MLP neurons of a small language model. Each row is named by its layer, matrix (up: input weights; down: output weights) and neuron, and shows model dimensions 0-95. Each number is 50 + 12 x the weight over its row's rms, rounded and kept within 0 to 99.
After each neuron's rows, "fires on" lists the tokens most often at its 100 highest values on Wikipedia text that the model never trained on.

L4.up1235:54 48 45 23 41 62 63 64 29 67 42 42 64 46 41 39 38 67 67 30 41 43 66 59 58 52 56 32 52 37 46 50 43 73 43 45 42 43 39 53 52 60 36 17 64 76 67 66 46 35 50 52 31 29 48 54 49 74 43 49 34 43 51 48 42 67 53 47 43 60 53 54 55 57 52 36 50 40 36 45 48 27 57 73 71 41 43 41 50 37 59 62 42 43 66 50
L4.down1235:57 36 57 61 60 57 37 01 53 28 55 38 48 37 35 61 52 66 40 57 46 50 54 49 43 39 49 61 56 42 66 66 57 58 31 50 46 42 36 34 56 52 56 56 58 48 35 52 39 53 43 45 38 60 60 48 55 36 68 58 33 52 60 36 40 67 67 45 46 58 41 46 67 42 62 48 54 42 47 69 35 54 49 36 39 59 63 48 77 53 40 61 72 47 40 43
fires on: "-", "ow"

L4.up2246:62 36 36 47 65 14 52 41 35 68 35 58 48 48 59 59 57 56 46 33 42 69 57 61 56 70 67 48 48 57 65 48 67 37 41 44 23 37 55 50 45 39 68 35 44 36 46 47 44 46 58 60 16 32 55 35 40 42 38 46 26 60 50 28 61 53 49 39 54 52 61 45 53 50 34 67 57 54 51 42 66 52 61 52 38 80 41 48 39 44 46 32 66 52 41 25
L4.down2246:63 54 76 32 43 38 60 49 39 51 35 55 47 55 28 23 51 53 48 49 43 36 58 60 62 58 51 52 45 69 23 48 54 47 55 85 35 20 54 65 37 39 62 73 53 62 32 50 63 35 48 33 44 35 40 38 41 55 39 49 46 52 57 50 60 56 48 44 75 63 63 62 44 47 46 41 48 35 30 56 62 49 39 34 68 47 56 56 51 81 64 66 41 39 59 58
fires on: "-", "and ", ", ", ": ", "), "

L4.up2092:60 51 51 37 58 37 45 58 53 60 25 46 34 53 55 40 44 53 74 51 33 58 59 44 65 43 51 53 51 64 57 62 43 56 56 48 53 44 55 47 41 23 46 44 40 30 38 59 55 40 61 41 29 66 39 55 56 53 56 45 20 52 48 32 48 44 41 66 51 69 49 47 38 71 47 50 74 34 53 46 40 61 63 52 50 62 46 36 24 32 77 57 53 53 40 37
L4.down2092:46 64 61 60 59 59 61 52 61 43 63 52 54 60 45 50 43 60 25 35 57 41 27 48 44 48 39 41 57 43 49 40 38 50 46 33 45 43 25 48 42 45 13 48 48 53 63 34 52 61 40 66 63 39 39 42 57 47 30 78 55 53 45 39 47 45 50 46 43 62 49 62 65 56 55 44 61 62 53 38 39 60 49 57 58 44 64 47 48 67 50 75 45 64 46 36
fires on: "| ", "a ", "\n\n", "on "

L4.up327:56 53 46 43 49 34 35 49 52 49 33 26 67 50 60 50 68 51 50 26 46 70 62 70 44 53 60 50 41 37 52 27 69 55 48 53 59 55 50 53 56 29 70 54 41 49 63 36 57 43 74 42 43 58 48 52 41 47 42 42 35 57 46 54 52 59 52 64 61 45 64 43 51 60 54 55 55 39 54 69 36 59 43 68 45 61 57 46 24 40 58 43 42 35 53 47
L4.down327:56 55 40 46 50 44 79 26 35 32 38 51 64 64 33 54 55 54 68 51 58 36 64 59 62 31 46 40 50 55 64 65 45 53 54 46 46 49 70 64 60 84 36 64 65 51 45 54 68 59 52 53 41 48 31 56 64 47 40 43 50 40 50 56 40 71 52 46 42 32 61 46 41 56 38 29 58 50 60 56 55 31 52 43 38 46 48 58 48 53 62 29 61 42 43 46
fires on: "-", "or ", "| ", "'", "the ", "and "

L4.up1990:55 28 66 42 31 48 30 65 72 67 27 42 57 66 54 34 55 48 41 46 56 53 69 43 36 20 53 64 64 39 60 42 36 49 57 80 30 52 44 70 58 22 43 61 46 49 40 47 78 34 50 26 37 54 41 52 59 48 32 43 41 57 54 40 65 48 63 54 48 46 65 59 60 51 53 54 58 45 43 56 22 53 54 59 33 52 50 54 23 37 65 42 68 62 30 68
L4.down1990:50 69 27 52 49 52 71 28 27 48 57 51 47 33 55 53 32 44 50 56 58 47 56 56 56 72 37 51 11 31 34 47 62 79 60 27 35 28 39 43 47 49 54 43 61 62 56 52 34 55 30 65 36 35 48 64 51 64 48 65 50 57 44 52 26 55 39 59 41 42 44 45 42 61 45 59 63 38 50 47 64 39 32 50 66 51 37 47 34 59 44 47 59 52 69 46
fires on: "| ", "0 ", "3 "

L4.up1795:55 40 25 40 50 54 35 44 33 77 32 46 61 57 53 45 58 34 54 57 44 56 50 45 40 51 38 43 38 45 46 48 62 35 58 64 46 29 38 63 64 38 57 52 34 31 41 42 60 56 52 35 45 31 55 73 35 59 60 28 48 72 55 48 65 40 56 44 38 57 55 54 41 48 49 55 65 51 43 39 49 52 50 39 41 50 47 54 55 60 46 25 61 38 47 52
L4.down1795:31 45 51 44 71 44 42 42 50 41 55 34 32 43 50 36 44 55 45 54 63 19 31 56 58 52 42 60 31 55 28 60 30 66 54 28 70 54 59 58 54 47 29 44 47 66 56 56 55 65 60 54 45 59 69 40 64 58 38 38 47 42 46 58 52 59 64 37 47 38 46 47 58 37 48 45 44 41 52 52 70 80 66 48 60 54 73 60 40 68 43 50 45 73 44 49
fires on: "/", "/ ", "al", "' ", "a "

L4.up1405:39 22 37 50 23 19 31 14 54 59 37 35 67 55 66 44 35 41 46 38 60 70 53 52 64 58 48 39 49 47 54 45 53 59 41 67 67 51 22 56 65 59 60 24 51 68 32 34 70 50 44 42 59 49 51 72 49 57 47 59 46 46 37 35 56 56 43 44 60 56 55 36 45 47 44 49 49 53 63 71 55 47 23 58 70 59 57 42 49 54 53 60 79 42 49 75
L4.down1405:42 61 40 52 65 46 69 61 37 42 54 54 41 40 37 62 52 62 49 27 40 48 49 67 50 54 55 38 53 59 53 60 59 50 60 33 49 34 66 57 43 59 55 67 66 51 39 46 56 53 47 54 34 54 45 51 44 30 38 49 46 43 52 53 48 40 39 40 49 43 37 37 45 56 40 33 49 39 39 55 42 30 46 40 32 40 25 58 57 52 48 39 55 78 39 45
fires on: "-", "M", "S", "and ", "F", "s"

L4.up535:52 47 58 43 48 70 63 70 56 52 38 55 43 63 44 33 47 71 41 39 51 42 60 57 54 33 55 43 50 46 49 43 70 60 36 54 37 45 57 67 42 54 28 69 49 47 49 65 53 40 48 65 46 50 74 49 43 51 49 42 55 60 46 41 62 33 63 63 28 61 51 71 62 36 52 51 62 41 40 40 49 74 58 49 38 35 50 38 38 52 60 30 63 43 63 60
L4.down535:47 65 52 38 49 24 67 41 56 53 61 43 51 29 78 36 36 72 49 60 66 47 47 34 69 35 49 42 57 28 50 44 26 48 60 18 50 21 48 27 65 61 64 54 59 60 50 47 50 43 78 44 47 41 44 33 40 56 38 52 40 38 37 32 48 62 36 64 60 52 49 31 52 69 55 38 36 56 50 53 60 34 21 60 48 51 48 51 53 47 30 41 40 73 53 68
fires on: "- ", "| ", "It "

L4.up1047:54 68 46 43 43 53 38 34 52 46 40 58 51 62 52 49 44 53 48 28 50 56 50 41 44 36 47 50 57 56 55 47 46 48 46 60 48 42 40 59 36 52 58 47 61 32 47 42 62 39 56 41 39 35 56 59 43 41 61 36 71 53 46 37 66 38 46 52 58 31 41 44 44 55 36 53 68 43 51 46 52 44 44 46 19 61 60 39 50 62 54 46 44 46 51 45
L4.down1047:50 52 46 51 55 54 38 43 37 52 65 46 52 35 48 61 55 54 51 63 48 40 28 51 48 58 51 45 67 68 55 53 37 37 52 33 65 46 62 57 72 56 40 60 38 56 33 43 42 48 53 46 48 44 58 62 52 25 33 27 48 31 44 52 31 66 50 39 54 50 65 47 64 33 76 44 44 38 32 48 61 64 49 34 55 59 32 59 46 67 30 51 55 76 59 49
fires on: "' ", "\" ", "/ ", "same ", "below "

L4.up792:52 44 33 46 53 59 63 62 51 47 49 53 36 55 38 34 45 48 52 25 56 86 48 23 37 60 54 11 75 59 75 34 17 35 34 64 31 70 66 32 42 65 46 37 47 61 51 37 52 52 39 54 51 23 38 43 36 47 29 39 39 51 49 55 64 65 60 18 59 82 24 61 49 37 37 39 42 56 35 56 40 58 40 45 59 54 45 62 53 33 65 38 41 46 44 54
L4.down792:59 65 51 63 70 31 72 59 41 48 48 44 43 48 63 54 40 51 41 54 38 40 55 49 56 35 32 58 51 39 26 54 85 43 55 37 28 64 37 38 57 57 55 89 61 62 51 45 39 42 48 61 43 43 37 52 58 54 61 50 42 79 64 49 50 51 41 47 48 29 32 42 26 50 48 29 32 54 37 42 56 50 28 49 37 57 52 21 37 51 49 50 43 53 28 60
fires on: "first ", "0 ", "1 ", "both "

L4.up668:41 82 42 60 48 56 65 46 47 65 46 38 72 51 65 61 46 39 51 24 37 50 49 87 42 56 66 53 55 60 52 44 61 49 63 41 57 46 53 44 61 35 47 59 40 33 50 22 60 38 55 61 32 62 64 33 38 38 50 43 39 52 41 44 55 27 61 64 57 72 57 41 66 44 47 66 76 50 59 34 43 55 47 46 52 46 44 25 28 59 41 31 48 53 47 43
L4.down668:52 38 41 47 43 58 20 46 51 34 53 63 41 62 55 40 55 63 74 46 51 39 37 52 57 34 64 44 53 53 48 50 35 49 38 73 44 31 46 43 41 50 63 42 60 63 30 53 37 45 50 45 40 59 56 57 32 70 34 65 59 65 46 63 36 59 44 57 53 46 56 73 35 68 62 44 62 30 30 59 34 53 61 56 40 48 84 61 49 53 66 53 35 51 55 45
fires on: "-", "the ", "is ", "was ", "- "

L4.up1940:49 43 60 40 51 50 47 64 37 67 25 22 56 53 30 47 58 33 38 43 45 40 52 48 36 59 50 32 49 44 39 45 40 44 52 41 64 43 37 72 46 64 54 46 28 58 39 48 57 58 69 42 57 62 77 64 45 40 55 30 41 65 36 39 64 48 75 52 50 49 52 78 56 28 42 40 46 64 49 51 47 40 54 39 59 56 41 45 52 62 59 28 52 39 47 53
L4.down1940:50 35 46 31 45 54 46 53 35 47 64 58 56 30 48 60 64 42 36 63 36 44 45 56 48 51 34 43 39 71 38 57 30 51 68 69 74 43 45 49 63 87 30 46 36 24 57 63 62 45 45 72 53 62 76 42 43 65 61 55 56 53 29 64 51 27 62 31 43 43 39 51 52 42 46 39 66 55 59 37 74 57 59 39 69 64 67 42 41 54 58 56 56 40 63 63
fires on: "'", "/", "of ", "/ ", "’", "2"

L4.up2718:50 58 61 47 27 26 55 69 48 69 41 47 41 48 46 42 58 58 50 37 41 50 42 42 57 45 74 60 42 50 69 46 19 45 50 51 29 46 46 69 57 42 60 53 50 69 67 33 73 45 53 60 37 35 62 56 49 48 47 63 30 73 43 37 48 53 59 45 30 35 51 56 29 56 47 42 64 42 44 56 55 66 49 49 50 46 53 51 37 31 58 57 57 54 41 43
L4.down2718:52 64 34 47 22 29 68 33 38 53 40 57 65 18 45 44 44 65 51 31 53 53 57 32 45 46 48 52 72 41 47 52 32 70 48 71 59 57 49 54 36 73 32 38 45 75 51 68 54 56 31 47 44 23 47 33 62 49 51 57 47 51 45 50 31 45 65 69 49 44 42 37 50 52 56 59 55 37 66 60 52 54 46 68 53 56 56 58 49 53 50 55 20 70 34 46
fires on: "| ", "\n", "with ", "\n\n"

L4.up543:49 61 54 40 56 34 60 67 28 59 40 51 49 64 64 52 47 72 76 53 64 44 44 65 48 10 28 50 53 56 39 38 55 52 42 51 38 43 47 50 55 28 46 71 40 40 68 61 53 42 66 47 35 43 26 35 42 46 52 38 66 62 58 36 71 70 70 63 38 54 66 55 56 48 77 61 57 22 36 56 47 58 72 68 22 59 59 44 43 51 47 36 30 60 59 80
L4.down543:44 32 46 57 47 52 41 45 39 46 54 50 50 39 46 53 52 38 25 28 50 60 49 49 52 82 59 40 46 60 59 64 50 47 37 40 40 36 49 58 47 47 50 27 47 65 34 41 50 70 34 53 83 43 78 58 64 52 42 54 48 35 36 61 27 35 45 46 58 59 50 56 45 59 44 41 50 63 70 40 67 43 33 45 56 49 51 46 59 30 55 60 62 42 34 03
fires on: "| ", "(", "key ", "X", "2 ", "● "

L4.up1751:47 30 41 64 40 55 53 60 65 24 39 22 43 51 58 67 79 53 42 48 59 67 58 24 50 63 43 38 47 53 61 36 45 57 48 44 40 57 49 58 38 49 45 43 46 64 25 48 55 58 37 44 48 40 54 65 42 38 51 53 43 54 59 48 57 51 57 37 60 72 47 55 62 49 27 54 83 73 60 30 50 54 55 50 41 58 45 61 55 37 47 53 59 44 56 51
L4.down1751:34 75 65 37 30 46 47 50 22 57 56 56 59 51 51 48 32 45 51 73 44 61 55 43 58 31 33 50 49 54 54 53 44 37 45 52 50 51 43 37 54 52 43 41 47 52 36 44 65 31 75 60 45 59 48 61 37 30 31 27 28 56 52 47 81 35 46 56 39 39 42 57 53 32 55 49 52 37 42 70 61 34 40 55 31 74 51 56 37 57 63 55 65 30 52 63
fires on: "1 ", ") ", "i", "0 ", "ell", "–"